python train.py --n_kv_head=8 --head_dim=32 --activation="tanh_gelu" --norm_eps=1e-06 --positions="learned" --qk_norm=false --bias="all" --parallel_block=false --lr=0.00181 --beta1=0.9 --final_lr_fraction=0.0 --batch_tokens=65536 --dataset="wikipedia_en"
MLP neurons of a small language model. Each row is named by its layer, matrix (up: input weights) and neuron, and shows model dimensions 0-255. Each number is 128 + 24 x the weight over its row's rms, rounded and kept within 0 to 255. Numbers have three digits each.
After each neuron's rows, "fires on" lists the tokens most often at its 100 highest values on Wikipedia text that the model never trained on.

L3.up49:178123167087113126141153044135115118106103124167156160110133186133143099126139145123174138117090126119176136174124145102135151132144116131135108105152121122127140109138150098118111136137090158092119102127146141165116131114144147123164092096108119165124088114121091137139138148099130145131116139141108157151153070148126171111130094119151111128135088149152097153101136149132114130151100121128133139111107093071110180160127137127136124159107141129135101103124117152146149129160132063124148074119109097119142074133066147118113108152160165168135139097118124110163140145111107141107116110110143126130114131134158103147164131123115121136127122147138124112116119149093092132109147146113138167132122126180111146116131107111170134108166103174137138152151134105050090128123145147
fires on: " h", " $", "£"

L8.up47:114073117153116109143150149110138133074109123121129104112076155091077154115152096122121081128132107167121162120081140115147126140144128098122109154168110142171154114131148107132111121156126135146107110133153146139155116125106130124094120139097138148116151095079137125088153132140139058132117103127087133140172123157123133087097112128155126138152149134107123131110041153156107138139132141145130136132148133156120106127114148137149109152113119130137129131118171086096102107155103151157079131098163109130111110152166128149115138134127132156116123118132108118140108130135144134101123114140154141157099151160149124118133093160168171115130118128089141175117117149141100124158204121117149157119092109142110127086168123170107135099055126141130095162105175107109150128107108125
fires on: "s", "er", "es", ",", "n"

L3.up359:146117115130121105123157142103101128127148147126110089076169116088137131115136131138130150124138129123140126109091088100110158142136129141115109139115149191123153127121149126091146088148168087144085134107091146158145141091161136174088113121123125123162136184135154128121149120147133109125124131108110145111127089127141123112076101122138162119076084135097140127101163176138142127119109154115135151131117124050108098188126135157139128122111166131124116130155134086128121135144100103134154100152120165114137132141117156127123117132138149116064157117137157106112131110162123107145145130139112141122126129135100127097128101078122116131135122122142159095144199137126132121141144169138129161114089091126136173089117096126120185140140128165092078128111137137112101082101179174
fires on: "ant", "ist", "et", "av", "op", "ter"

L7.up20:108153093129122086147107152139129127156154105142110075111121118140163176138189125122105142136096071159131101139139108108104120158169115084122107119122136125136129156140106086106130133185153159111158137125133120134147120133096147128116146149138080130164128094110116117139135154133147090159155152127146139134134111162128108118163100162132113130119117135138133136137117147152131112111113083136096099162146165149113067121183119157133157098172147089100074137139140126124118103168125117134084102139096113115172111136106161137111107125124154136103146070134096131124146123128131135113181124159121111153101150126130153141082115154153137120124140128078191138109152128097136134102118125154144174077161141100161161127135068140127096117152107101136130123172117104134138134114108118
fires on: " St", " cl", "age", "ist", "it", "unt"

L5.up47:106148116066148110124128170172104137107128086122152133140116166140157131020130104138148145135141152182102154122162160107132148144165145114124059164118167139178096124142110105135127093133112146131144143134112110115075166162134164117108089113114116136147080127144142106091143124120139123124108110090116107152155152123150108102114121139101105084120145088150115174107133096128158104134143125147160128119164137127157181125128073118138123126123139149117102128121145117096113067141153146090136120098135126116121126124118132110145139095111145128129128134154108117146100106118142148141121128140144127118129100158118176124120148117137130122119087155114177141135185123147152130136124150089139093121135141109151147126142145106167118161179137117097120135143100072128128163142098139
fires on: "g", "im", " G"

L5.up78:124135161081127121130125129161091147164135144112137145143131203187094094116151106156172185159111147134188073130154162148129102142140150086132146139148135128166178125137098151127136148143137117125099124143146122116137122114130115116141111142163103133112166156134145123120146135155152149161120139115103128121117149157110075093131082143117118141089082129140107138120172106117116113134119099125118113110112140137129103120108093136139142111130166098117046119141162150103131097124142101128116087085147106079144123128102110132113154103151092162145133136157117130091138154157129126138098157207144119139089111163114150115111166171166123113105118087102165118113141161113124138081121120135142132132110157123122147104135129122123145115089125135109137149105120100113152101141113102
fires on: "ur", "ign", "arch", "ction", "ress", " Total"

L6.up435:125140125107119107156131081096145101150095113167119172112169164181117135141135121122125103141119100159208108117122098093139152130177130102146088114118152131146129126162129102131121147167144139116108093154158114138091121115116137154135104073155117133185122139134089124183119114101127089158116117150137127128181094164149111123102135110090094144170127144122122134120135114168161117133082140129154124139126149083140167129150133144127103143170149127113100095131121137132117108140084137124111122102141143163142083156090136126112167116124160108129123115110091139125152149147097143104171105159131122140133109136156134111116125115153163139084113112091135100153165161144095107128138103109133144123108103118117117128109103135153098132186058146111160123141087102151136149132096122
fires on: " and", "ce", ",", " to", " h"

L7.up266:071082143134136105158136136140119130141091101109158190124158106152082155135129144127151099146117134161129120151141129121115136138135132118148137138146156169118105154151111090121120117127120158118136136115120135094155127120151176102148128153174141116138139133154117133107118057130130146078118085079152127130134133112099091098121148104137126124152096181156122118107102108166197126162114113116129120089165119114096166108046142135123097122162148138132137123120161133117105111127125173108155125125153126154145150132111120100118140161170151127123152130188104115134126154147167118144091136126141130140081144164160161095119138110105143118165105120129127170151137140111141149152127125179104145112103135082126125077111131103101114147151140166147136136090071123131107136125110105
fires on: "ri", "y", "rom", "ill", " "

L5.up387:111128110125141078155127137147144098122144132133156119092120127084114171125121112143111120099160146122114141118103149122118129117084125098157134095087138118120126133140145132131131092171145181128116138154136135136111101132121136111098101134117139089131158091070114167123139153127151162106118118134113139152128151144100124143107119116127129162125140114093153157118125098120116087127119113154145115120152155136121154169150129149125143099158145095115152169151134151159147117142136164136161140083122167118114140131137137139096098085164114127097103136187118127096100100102123126092113159098125115162146193202144175145205132145158108145108114134177106087137129102121089123134165118121109119074123119140152089083142104175099112139123129125101124095082107149175110150119133119
fires on: "w", "in", "s", "is", "c", "es"

L3.up158:123104171146099119155120136136129148134074106121128116120122103120124101111136148137125090108069132179123165142137150120140103109144120091122119091097126114149110126146108129124104082107129174111142150130140135112084134133114169139145122142132141162108133088088124135111146138118173134120141118136154149120143140115120095153129111133129151121162157137144162138099101149158096122136128124077131128145127081168132153128108119119180126092194139130170116162132109148147134092148179080115113127088174125131127127137125125111129144148111187154123133110140111151119103125083135096182138113169160104117119144114162139109147122093091174150153152142124098173148132129133104111107149071121118091094135114170138114126177136096101116141109131094123176100170154102085124129144120177
fires on: " m", "-", " ma", " gr", " mi", " f"

L7.up311:115124130111089097169139084108131132119088132169183151120175145131099143089120120113126144109133131104116160139123125135116153112148103107169138108119121135105115129097131092119115106153167145107147051131152133096112184143139124135091162085143121076114107139132126105135177076097133130111141157129149120092093119116157117116138127118078164111158166155152143143102138107135076131158112127132132079114141126131101091140136154110159142154138115134126121139117157163137128115086136143134120128157112104141124128144117116096135152152186119155156114109137147130115133124161192059119136085138169141155112137157088174117125127150134122142103141128096153137124160134138134123118115175153119183134145108131110129097140119130113118147140113110087093167119131084148124172164137135
fires on: " of", ":", " (1", "ra", "/", " ("

L7.up223:162101096138121105106130128099119092142151141123141138095133134163114107135132152129151127145116136187127158118096114103143146164103150109107141112109185163153145118149090141124153100175129159101138071142144113091133121107118100084145096112090143133157099097143159137137120125124130115100181173142116082151100100106094156140110126200123116103110154149119127163111119148181096111128087110161146068153142131112132122207145139130097162156158096107115161105154119124112115163147136127120115136144123143085122151128109135134143094082159135137139118101097148112115114111114103113131118087136111121127127151141108142108136152129142142119114131120117107115116168129145148136128158180147097126147132163136119120104141106100127072108114134151113075098151121085119128170099155114
fires on: "s", "all", "ad", "ar", "d", "n"

L7.up154:126110105135143121164115124098146115118148150138109114095132152078104118095166158128111109116140093195119135067165126112091107151099155070093175140138140137136167104132113143182137124124129139147118118149135143129127104122133090105133128103183129129132166128086117155123131115130118134156165119118138123109153122095134081115119105136134119116106174118106142147115150135123163113163102129142150138101155135101131080187130114108126113132127166099074147131147102121152123134122126128138110101115144095106114122120132106157093125099142151155105099122095168122144113075148145130176143157135160128122168135127113143133147153148167074093120155116198115121087142122152104128128161160114088136138137141134124142092159144153109143104122140175142122110182150101164142087119119092
fires on: "===", "le", "re", "d", "n"

L5.up416:155071134147115106128122130145129118105118118098153124109124172134144128112130122107147140166149104135140139107091142111126107143076154109112128123097158142128178124128141118142118094162145116117067134136131114103135151143132153143144135129125107117120099095093098174166182133098122140102093166100130146114136118111143147099106102142116119183086136134158165153102138144163202143085118135115108111111152109109132138157126134079125101109118173100128104151179157123168129163163135127113159106099121158122192112111143156132116088128160126130123191155128152147122069094162124154117119121087143142112132111166108150165147121160143112131099106163161160094110157151098115129129172120133138143117132131108056125138132104157114143108145106109134107142145132138139132145139148123
fires on: "s", "ed", " of", "r", "t"

L6.up365:109120107081130127154116177144137094156090150141099102100101144147122138114138120142145146152130114114124099059073098128168149174121152118120157121097151116123139140138129151120135094113138144129110132105125125061099106110131093113188142091142164133143148163108129103131122108112153107115124168134142088134139118115135098152141162120125124142131138093151129113141163104110128117128143109112104149126141171110109106183135128111139128113177124169075104126169118153128119107126129103095129090105160097156139118133140115116167139132156136167105117138139161122125132105158142112134170142145143098132141084127118134066126116079146122158093111132120124119112207183138100147128143155179100157161130093146132150161144091142121111093135112100136149123166117163098133142119158124
fires on: "u", "ma", "ba", "ta", ")", "ig"

L5.up462:120100181099139087137154118140115113133094094130142103102118133114158168053105128136115112093077121195125135142130134091115137120127169100134124109144162120181165126140136087149119114143134121153136144088144144194101138128120097102146104089143135143140103125117151116135178137124125112116120135131113123161202124129130124144152095133146142139141170118122100137126116102169139155175102138140109130128088115158044130116133137144119129116145190145120085093182107108102133123103126119139087113131147121071137131133119105148120140112126138147128137120157142141142141141112143136152104118137131119117107147122117109137154160127141135147161086137159122156109147119120136127093151117135158146129127114127130107141201128095174096104123150130143096135096147141102156135064132107
fires on: "n", "s", " of", "p", "d", "g"

L9.up268:172136144118140113083123130114050115150118129167131140122151151171159089115143127152149119152140131133121103107129125096147182162088133129127110140117159119142139103103128145165131142103136144102129104146099128142117157078149189135099112144134147141096111146159099132111149111149124132118143075093081116117125116120165104087115093127125106145097166089091134118115119097109117083176092124128131143119151093144149147115076122102159132124146155087087163117127184155133126121151143096134153140099136080146147096140123121127171087119133158126106114136104139121126120121131127124134159162126141123179122134116130122172116139156126103139120123139107093122129156179126142159099150159096097123139104120080122139137131155097146137159110126110095078146162135181125136118086091115
fires on: "ec", "ub", "e", "le", "re", "f"

L9.up108:152110134108147123110134070142126129107144152126140134093094121149169165103132158103143133111082110135138152118098161076098131160174115165133098134195132152115176140134125101120140149133111115138106144101147131143087152116165154115123128137118125094132136092121137156137140115138123119135146096092111156093085133168138150116158093156149127094135075173111085123155124154131099143154122100140116132132125101074103123125107149178139110136104171136111094126110124129118145160121139104147096081137094083107159152127098124142116146166158114138107131159126084143151129144116134100128134133101129104143127108126139112132100104087144125126150111143141117112117147148093136078081148164114088149163121147166120123164157097147155147128154114188136150142182155120092118129155150093
fires on: "ed", "er", "id", "ol", "ing"

L7.up139:138095144162128111102155139115125087105125119130151135123073157128131170090098123126195107125077083118133165137150154115146112148141165121123128136086151146149148130138112143109113153168140165140121070161144117130116144119105112163190116111110158137131136119073054099145148091088110085134138191167127119093177102137144141119129135128120155168112160108152129172120125170168157095106118119099116111088119143161144130114104130141101153106148134130113102108139132121108114114076082180161113129130136113118149117140138123117102108131148135163131137136119089123129114113141119111113133163107161127099103159149097149134135145171168115137134158126131163153087136118110134095098148148143143152139104115173097124127126108149115093096098102139124096128136109102128130120123140125
fires on: "r", "ir", "s", "k", "tt", "or"

L8.up271:127117125086098110149106057166097123136153120149107105133108139128139136105139141147170151090154106125139119139127117083129113190125171098170136159174155151100113099181129132154142108149145107087089153051159138140144119115102094112130166101134127148125124154131144127163131108142172114177148091058152114155165127132137116077118129126124114124148120114125102145129155100132131083130118138099136149142135123100140161137098104144102101151176152147098156132150148151088092129116140094133132128116163138079124139147112136121113097139122143140071116138138122124107123153127131128126138160164135132153099103162102153130106142140145103137127099120176148113152170158113120143101136091118112091139126094103087084134130143107121164146110150116123096142140120121156135150106120099
fires on: "f", "s", "al", "o", "as", "u"

L6.up380:140082136139115123113128098130111113165125128129156136120137181165134128140121138137142117123094125123139143125103156142120119084098097113146083125115120153151110080112134123168143124145107136072140119129140116151070126096131145085150127108101111127096081119137110161116115117153126131088160095132122137091108137143125169136106117124127137094154130203122124119116145165120106139136082118171130160130149105111144111144111121143138095165101132101188133075157108131158113121139092118165143115108114111095112085140090156128152100143139093161172111130150097162114171161132170133176120175124166160117128153119173135145100091089139124118141101163129136062086129142110133093117133131115111116130081164132132120137150135148166180106116109141115154145122127126121135084120127116
fires on: "n", "d", "sh", "ed", "e", "er"

L8.up394:108151155122119083115146100112093146117154099122127127114108136138147140148149144120159114102125073175105107135097150142129139130106133149147142146169139132154141143137127137120114136142113155109110166117149129164077156074154131156124122108145149121089089105124125139107121127103108132146126110148128185146140153093113137140090104168150171136148100066133097120103122109157108094143079110139111147128096074117134123145161112125091056101101163162131095102161127162148142118118123094155116090159115165109136111137126141134136096157132149134121149118138106117145126145130128124127132161150117190138085133133116135126159154117142145131134079115128158118140103166172084093119148127173131134137136108123106162151183122137150149124158080104186097150117132165094122102118126098
fires on: "n", "an", " V", "z", "s"

L3.up120:126124152119157118112131109144073147150137129126110119134174157145148133091129132152163139127148129159143150088082096122074110153142155118109106132117123116151150131118166109147138132120143160118095137129150094169141151116126151151110206108108137136106113106171145123122147154120121113134171114152111126093153155096139145136114128141165147074133114145155117133090114141139108111158122087093096108126134114098118119173133108147153080100120117129078128138141131127152107091121092147116122120165107139092153129167143148126130158097178108121103118135108106100124137147119113124063165178118120134093089142110142098143080136102113126085130134169120171141112128128112142138118130140197142138098117171107132151113089137146140133156102141064134098140139097115114080169104135121
fires on: "ar", "c", "ti", "vi", "ac"

L9.up113:145110143096159141111109142106132127125144109128156099119065173190095135142143108171144132066128133113167122146144147152165107133115161144119128163113117091150126112160133121099106079131161109112144124118162087101132117122119118105137138116134148110093135136118143144139133104145116118115118144093115147111104088151129122087108129148085146128093128138148136174123118147132105117094134134139084107130106170128166183159149120141110121110152142137149124149124136119124151125127121125131145116087107136102147120135101131121156129188161128121186132167152104142108117113132116130077109173135115178145096138117126167162133133124151082080095166101110142130121155113142074115110181116157105144155094069148130111106157112111156145125074145116129137173130139140148121158129101076
fires on: ",", "t", " that", " which", "ver", " but"

L8.up257:103151087120154103116139152108070143074151144162113124133132189122131140100131120145158106142171130120160136114096139135180135142126150108147118110142106135113153105107123158144104102094134160102111097148125114151157124158095095090133129103142170138142090165154139144113149115090105120121139146134145107090137125127161138089108142160114067140122095121128122133129104167158145110142109128122101145158165150107140091143152135136105134137143139136127111128112166167136133146087103080093121107153123198102156112146168139127097151133167109137073130104142105096124123120146118141087138123151143154133122117142101091146135143088155109087116120103158179105109132111099141067144129150154134110090120125096118129115141135161106157146110111069131130147149096111144131148078154149
fires on: "s", " ", "an", "er", "i"

L6.up382:119113143128138149072105081119140094102157103120133154114133127124128156137088163127136148076158141164148111126097131112127143101106174091153165143127176123140135151166115099167124119193125171086105117136167154125113098143123106131123164183088131139100108115098084137100122111130166132132103170127148126104124160156127065111150118108130152119089151100135107147134091103108152124123141123168130122084158161108152155116098137143095127120114151098099143128127210129135115135090121153137082130142114159099141118135127138133142124146149108155120149163126092117079083128127129119112126142145110133080128121189113166100122146166152131098096137111160110140086156151145104134129107102149124119142111093147134125094144115124172139151124122129140112103133124125149148114125151105
fires on: "re", "o", "3", ")", "s", "lo"

L5.up28:108129094127126108166125108137147110118123094141133159135127122150132107163122119133107127106027083119148159161154178062124110131136173108115118098153156134173133113143157099135108110115101122120093112114122126126137135100143149119125124110113126145184152140134114136136125088092117147103110149124116162124160120126144115134134103139142140143100126114104129126081137145122106100152124145141146146119144110168111108149166119156109102107146179143094111168133145148144138123125113148150125120121105131146146123127134098128125143128148188124157106128104112192119089116121107085141150099129128134098162153121152111127134122121109124145161165167137144118111145103144083175129162084150113133106120172154138107111159080145144089096177103117112135101171115107045099092130127131
fires on: " Ma", " ma"

L7.up146:121070137070108115123131102131073094152088099115159170168128145117102154099166133127140135155138142157119094173130152123160130101100132117133144188137151126122154124153110125165134116128128132103115133110153095104113136091154088119137120107135114136126116114129140159082140052120145155144132130131116138141143133105128082125115106153133125143128144157160112128101083111165127104171100137118159171074184134106135158109149107097179111131105134118073140097101100152118118135113157096082127143142162099124134143141121104108167128141136107094145117133152135106116109146150149088100086137148117139151098132134098132114170145120104134142108108176146139133133184159135163139114135140140108134148114162129105141130128095118155165102138159113115108161095137109156140079116114147
fires on: "ra", "il", "un", "an", "gan", "al"

L5.up280:143110156116136128117098114087121119113151125144119125106121163124144142144145134116164138126069109117161058183079098120178136141078146147125146165113142111119103120175117117124121131125132127133106141119145103106136166135133132116129112148098192156168094128110069158124131115129145129128130115092146127099135097132144136091088118103112118142125099115122153111118100134121151141060153153156095143133116140094144140128177133122139099157121123101117082130121138124189121122088159112093149101100137104165184146120099164130123156118147105130133118131144127149125101141125119086131136182118120124119100117129160122131159101136144076138081141118144113139118133125113136130135158065143157131099132128140111119152143091169151116115073090177124102160136110170147107146134107098
fires on: ",", " is", "t", "s", "ough", " are"

L6.up187:190156094120113093143128146165091140143092142126156120099118125137141136139128116125123139116099100111139176103097095116109157117157186129176109134130134129119205152091121100139114148089110124085117100150149156160129177119133099114148115086141143109154142086119129152137148146107167069159160107133111144129092126151168124101129058111127113165108145148134163148156103153126138125157127103147112111116134109102099137109124142135172100159089166158115070115123149111089125129171140135133098119143138137101148116151125133147121147109146114130131128110114156105145113174094115141152139119114162101124070159108118129108105117103113117129108110113079157129158131128113080104099124099133112118131131124152112106164122137116135132129123135136119123137168119120070085117124180147
fires on: "p", " sp", " comp", "amp", " imp", "mp"

L6.up511:162094136116135106148150124131148136122084144144102098186144118127071129132133117137157147147101118099187085139148150078117104170135133105115130119111123130085138124152157131177154113148124099118134164107161130148127108080094135137126158149112149121114147112100121115127158103114170105140148131121101127134104092141111117111137113105117127120098096162137106137109148154128124105150116155114108143129122090129135134136139127160154126122119098160107097101151119175151132133123142110146088076111104092130149140134101133139137127145116115188137161110126096113137146167104144044182124108100109135134072113140202159113094089105197101151125123141129143118113129151092119170104121098152124149117130135138151109139131121106138173135126170132122100142095149087114140130097111105
fires on: "us", "y", "al", "s", " Z"

L6.up258:158100162111152117126104072126109122127166090104177107119107111158163112107164103144129131148099115131129098150101121141092124185138121128129126143102135123141156125148118116139151109137139154143139156099149121180148134099098142161111148119100157134152112141126109138165125115133178093132111151134070136091158110163151155058130119149165101172117118083183157153093183121149129143104146141107128106139124127126129100136103147139173147152143137131142077159140119151147110102137115113106095094100072130118173094133115132132117135123134126102084136085175131130153126116151106139103171105103126153128116112120114110141157121117145107106085135123085148170122110102113120123116124129117127136124065136097138140132100097078122134109140148124152083133133117138111140160119177155
fires on: "ar", "et", "gg", "art", "st"

L6.up350:119141160112165161143143117108093138094128122136159155115138172127079135060125156132133138134128132122099137140089116154134152109117142089134120093161151138109170118137128098122121052145099153116123132153168113104149118113126087122116142091134161131133088140124165140112133115104126119094129139121115105100157115141106137104107131095125175113125134152120116131118116191113140134118104145133158158183155141133155155178185137146113050156134112130135163143145113130172118112111129152143174138140111118117099146139085150131150122092190118130135155110133143157100099121119146092076104110151123103125123101146115185135138164120141110153085147089139134186114141114127072123136151160142122103134155104152115117119108092131135139096132143122132139131145084121109119141138105102
fires on: "s", "n", "as", "}", "us", ":"

L9.up506:145123092135097118139102135103117123076128121124185141094149124163099157110120093135130113109134120121150129149143103082104144138105138110133126149109128184098141154141107145101112066170129103152128120176183087149133135101138156155136126113125090109122131129164154150111161104094129095093117144078158149145122083147157142140118068145115133160106157101088131171082121162134153150156109145103149122140123114146115129178116124149136138146147130127115120153171182126130150130165135130104125132052157143158153134138138175136113165167146135136125121085163141152141080094150127122089155108100141148153117135100114112135162115131128114152079126135139124095128165133099132126150151142092115143105087128141105106124155101121129110104139109116141100143155088116118109103137140154
fires on: "ing", "ed", "s", " against", "d", " to"

L9.up178:181127153121106071136107077136107143092128151112146147127137147127143116094119154123164067165143063190124114147152152141163137094118138103165115127138107134135180085139103086167103140121112146126140138068155091190076131155122114113132135111132083137151145111123131182134137100121132143159143134106099119109147129128127175132101125142138072111169157114133110139112111127183103117144120078146103123134144108102131123155150136152136116113108119104166126139122125149146111075097147111150139122146160134130129140140131114119117096120118119175116125147122132110132115134117126088138096135131123120125152160131120106114137133066159124112153108139134128094130150157131131148111178137093107177139107102132092130118164101135161109143167122140111144146111130130114132111067145085
fires on: "n", "el", "ad", "er", "d", " El"

L6.up44:129136120134150095091142125106089102117133128111126105112129136112161146103104140132114110038143118156135128109123179116104099140108117119159101128100124169133125150097116061129125152142119101138140118055127143134113192136117178169118074123090112130133099134136122153126140127143104108119160162101130182115128158143135103106090148135126096091126147151110125183117140154129099121142114122150097110158141126150149150137129173137152172132143154109130101125113172113142125141170116090155162129121123180090135132135108113123149079124123100143113150105160110121128154090132130145141132142144107151104114181122147099130117120110161095106145128182148137133118138136135172131133100133114091144123096108152123126098136126120145131131113134187105123090083155113114118098110141193
fires on: "ide", "od", "st", "ve", "ad", "id"

L8.up447:140120173108118096118093151135128112145128099140160153114159132176125124086149169136152148166101138089126124109064123113131191178119143120126119132127125101147160083143141134150141128091132110091112119148102090165145154100132148123140154106131086114125156140153092138152115120122171116110139120149097115074117138181131147125114114142127114123161127174104120114127156136138101120121051111138122173141176087117139127145093108152162138191127140098122134108111116147153116085163103077147143104089163143193109115137122133118094121139155126130122121127159159172140122137134140141129150116105175147146128144103141131140126088096129116138135129121128104111136123135103107099129131142111078112163101114128126132108135110138174125138144073179116149117124146095129105135139091148
fires on: "le", "st", "e", "ch", "f", "se"

L3.up190:144074139102128131140157104176143143110133142208099155095126116129134125134148191138121121108028126146137147138155153102125128170121171104109125120139122160131153124131124095124102133142126119139120115117127128153132123133114157113126138173141110109136119125076078127146128161077124111146155138132127162136150080131135107083108114182157156159092145140164116164141138151150114106106087124134080144125130092148138130140142134130126115132149131095148089093187129178112122105146114096150117131129115144117139078142123155105111087163141119150119117103122155157137156118088106136118145114119138152111114122145138150114101156130119104138094148151103140086127115140105101093102144094139156135110148120117109115099127130161141137126147140161149076132134156119067128175135090107
fires on: "all", " cl", " term"

L8.up20:128081137145124137173173110115145110165109161138125148130115176156102118167165142113121131125154135154155099155141137092126120105151091107135123181122125178093131135133146134074142123114100151145117150085091130088156122098084139123133169124115140103159122161115144156113144155148136140134142102127109099132109103106143117132106133110137106087096077143136146162085104155149146140126104141127124146094159094089138112127152104145111151085153155119099131152136149110152148137129102096093133111115105122146116083150108129130130111158145099118114174081167094140133168108094141131140137142157104132121117161132147130112132124134183159149149109118161126143091142133126132148134155134128092085075085114153135109090137085136096142121114141153152090117102138127127101071152080173
fires on: "ant", "ed", "et", "ing", "ist"

L6.up260:099095187121136131110134105144133137115129147143118154120132152094105150089122144130164080076123123165111126103130149138122146127141135089152113119107143155172139134102160091138151131134154111095124117113137125102184157113092150142167089133133144125123096154127117112113135126074156123068132149109155121128143113139137125120124134150117148130126137120102126152145085132113148093125149125199119128110131133109125183092124111127153142141148174122166149094140138124140138122125091127118143154098140129090103116144101118129123112151127127151125121102163099132101147109111130136092116142126131164100122159148121160128098152140134103101125160157149124104105172090150158101140157113101119084116146102179163106105160154110113142173064117094118151134081071072118160109121070160
fires on: "st", "lo", "fa", "w", "ve", "va"

L5.up430:175120157130108104181156142126062091146142128153114095174120171107155159127073127131144139122112129115106171098130119098105148139138102138107095142121158135135121094106136105142141119095119162134103066134144129115118147098153121141137115102117107131134097107119115109090166160145128122118130156155122106176138123137145114120121104151173101141107168170136107135128139116159082121157091112144113089103144149124112123186147135103131146115107133128109096109128128123153126127114076124124078071143127183133121127133133137133109149090139111148103126093089121116069084091152138122131154121105098146114148147150144145088136121135122158116169151183092136110131123158129104133110126175118126173138105128140133156122145138167128130159082160129101127147134107139145100117120193111
fires on: "ar", "und", "ring", "li", "ti", "ef"

L5.up307:118148110131152119109127104157123104117129121112148127133146119125104111149140113129115129132170138116175134102119132128198157155108176152131133112111122093100157132118178128116130082141128126107073094141162088109118123128129163141118076116135136125124106122098081122074158151128113133098123130127147144108158113120128122104120113100138137188103150146086126109120164154165100125202179129136136130121153143108141134166123096137153163146138112107110150126151130184124131133168145138093147127105121152154153116138116162131101132181136173104145112117128115115144093071115135105072084152110132141183156151142122146105131127123116088149113126120130149046137132134114094120139136127145120127140109087170172120123122146106068170113117105140122128136118107120142088145115118121
fires on: "ne", "is", "as", "s", "es", "ni"

L8.up211:103104134162114098131134125131142091148102097117135098090139130092114158120100123148132150078115121163147169140164126122127146146104114089114073152139162115091143106132114119166151109131113152102094040158135166120132124141150138150115184130127106134107132132122133071165125107112136096120118133149087148133125173132129133068119125154093135105153101130119164127134103082159120152076114109123127148144142083106164144161109118145187120140140134132101110129105153148180110085153124122110112135118125115129134106150165144113100144171128155129116121114133106111130108095143166142098146111119125123143104105103149162146095136156135145138121102140096175118121136118122090133140122136153109154137114102078116177086188138136180100115143133119149168157122129140144095141119147117
fires on: " Re", " con", " re", " of", "/"

L8.up93:102130098106132095085163129145124061108122089114101171146154091162131152121111105144127111105146140135153124133087161131169145128105148143114153153140157147136135134175120101152119100120083140116122149131103152113170144137116109074129132130125087118159116121142121140128118132097147135198160130117104150147119153140143104138140123172172127143124121124134091153094112135178058112123113144112079139111177109135167175187122178123146121153136133135107123105151139126112142097097176111105094111140149115117134133141093142108169136147131121122121131122146114123103095181102101110088133142128095125103111135119105115089143158115164143149090129149074169120115128160107111149113183114137116122097110152123122118119141125134150109127131113128167121112151172170090117142125144116
fires on: " Mar", "n", "mer", "il", "al"

L3.up334:113115099114074100137124165126155106138113134098129135087103180158124087132132159132153135140150113149126143096125112132159151173131147107144118143129140138150133105104139151136127101121138154118145099147099074113088139089129141068171121144161137117200102135128102111126138124126142120094117145104122106079160119097141107123150116146147150146129186076109103172139104137122089125104131126172129109086136147140137145114126112133113130123173211162115120127158133109119112110160142160102166150116143121170120152146122111127107156110156146146164141162174116107122149125147154136140131124154173124163083189154135155073123119082134104109136120113101139159117161142145101111136139129127087089142110090118132115118113102122103141114119088104125114107123135119154122133158134152
fires on: "e", "st", "he", "g"

L7.up339:105099150106120057153135143111091145100107161115135119149131142159165120138156137119147143104156144157149125104142124127097106143132163108106138143111124154178152143124140152145117095122121132139124155140109150142096105136155119117141128101189120119176121168109168126098174064149140111110144135101160125120127118102110107124085084132159119154121127119100121152108164164114082141133112118154124135114187122111117108105138113109121121148111182136095097100179168130146149111111143092105119147125171123093164137127139139115118105120112123101107123133128144108134147128180112094137139092146122128154093107133111109122131188063150114111171097103133181121126134130121133139079148150161116117111152123110116156102172121091119117104078093135106142132175135126144166113131093116
fires on: "er", "r", "ag", "ber", "ell", "s"

L7.up84:126144144134130111098143149102155127123146154163135142100132120176105149113122127147112060142110121118118087077094124123150131124138132106115120110093139133137154082120140137138152098121130123117137070154188137150135092105144153149152178084111170128162123129137132123137147067108131137123152129138161125130138093129102134133117070105135144132154146145095136104140176135146079111128103151157160103148076106107105130150142116123127163166096123094133123096164108129122112129165133129130138086083129089076162086159080112116143121177144134150111145152130127106138143148163138133120169146128154112101135139132165185123140064129121154133143119125139125096130128108157104131086175110108115110154109126096125095106146114141118120096090121150120109131126127113153148194123138117
fires on: "ad", "m", "l", "c", "s", "g"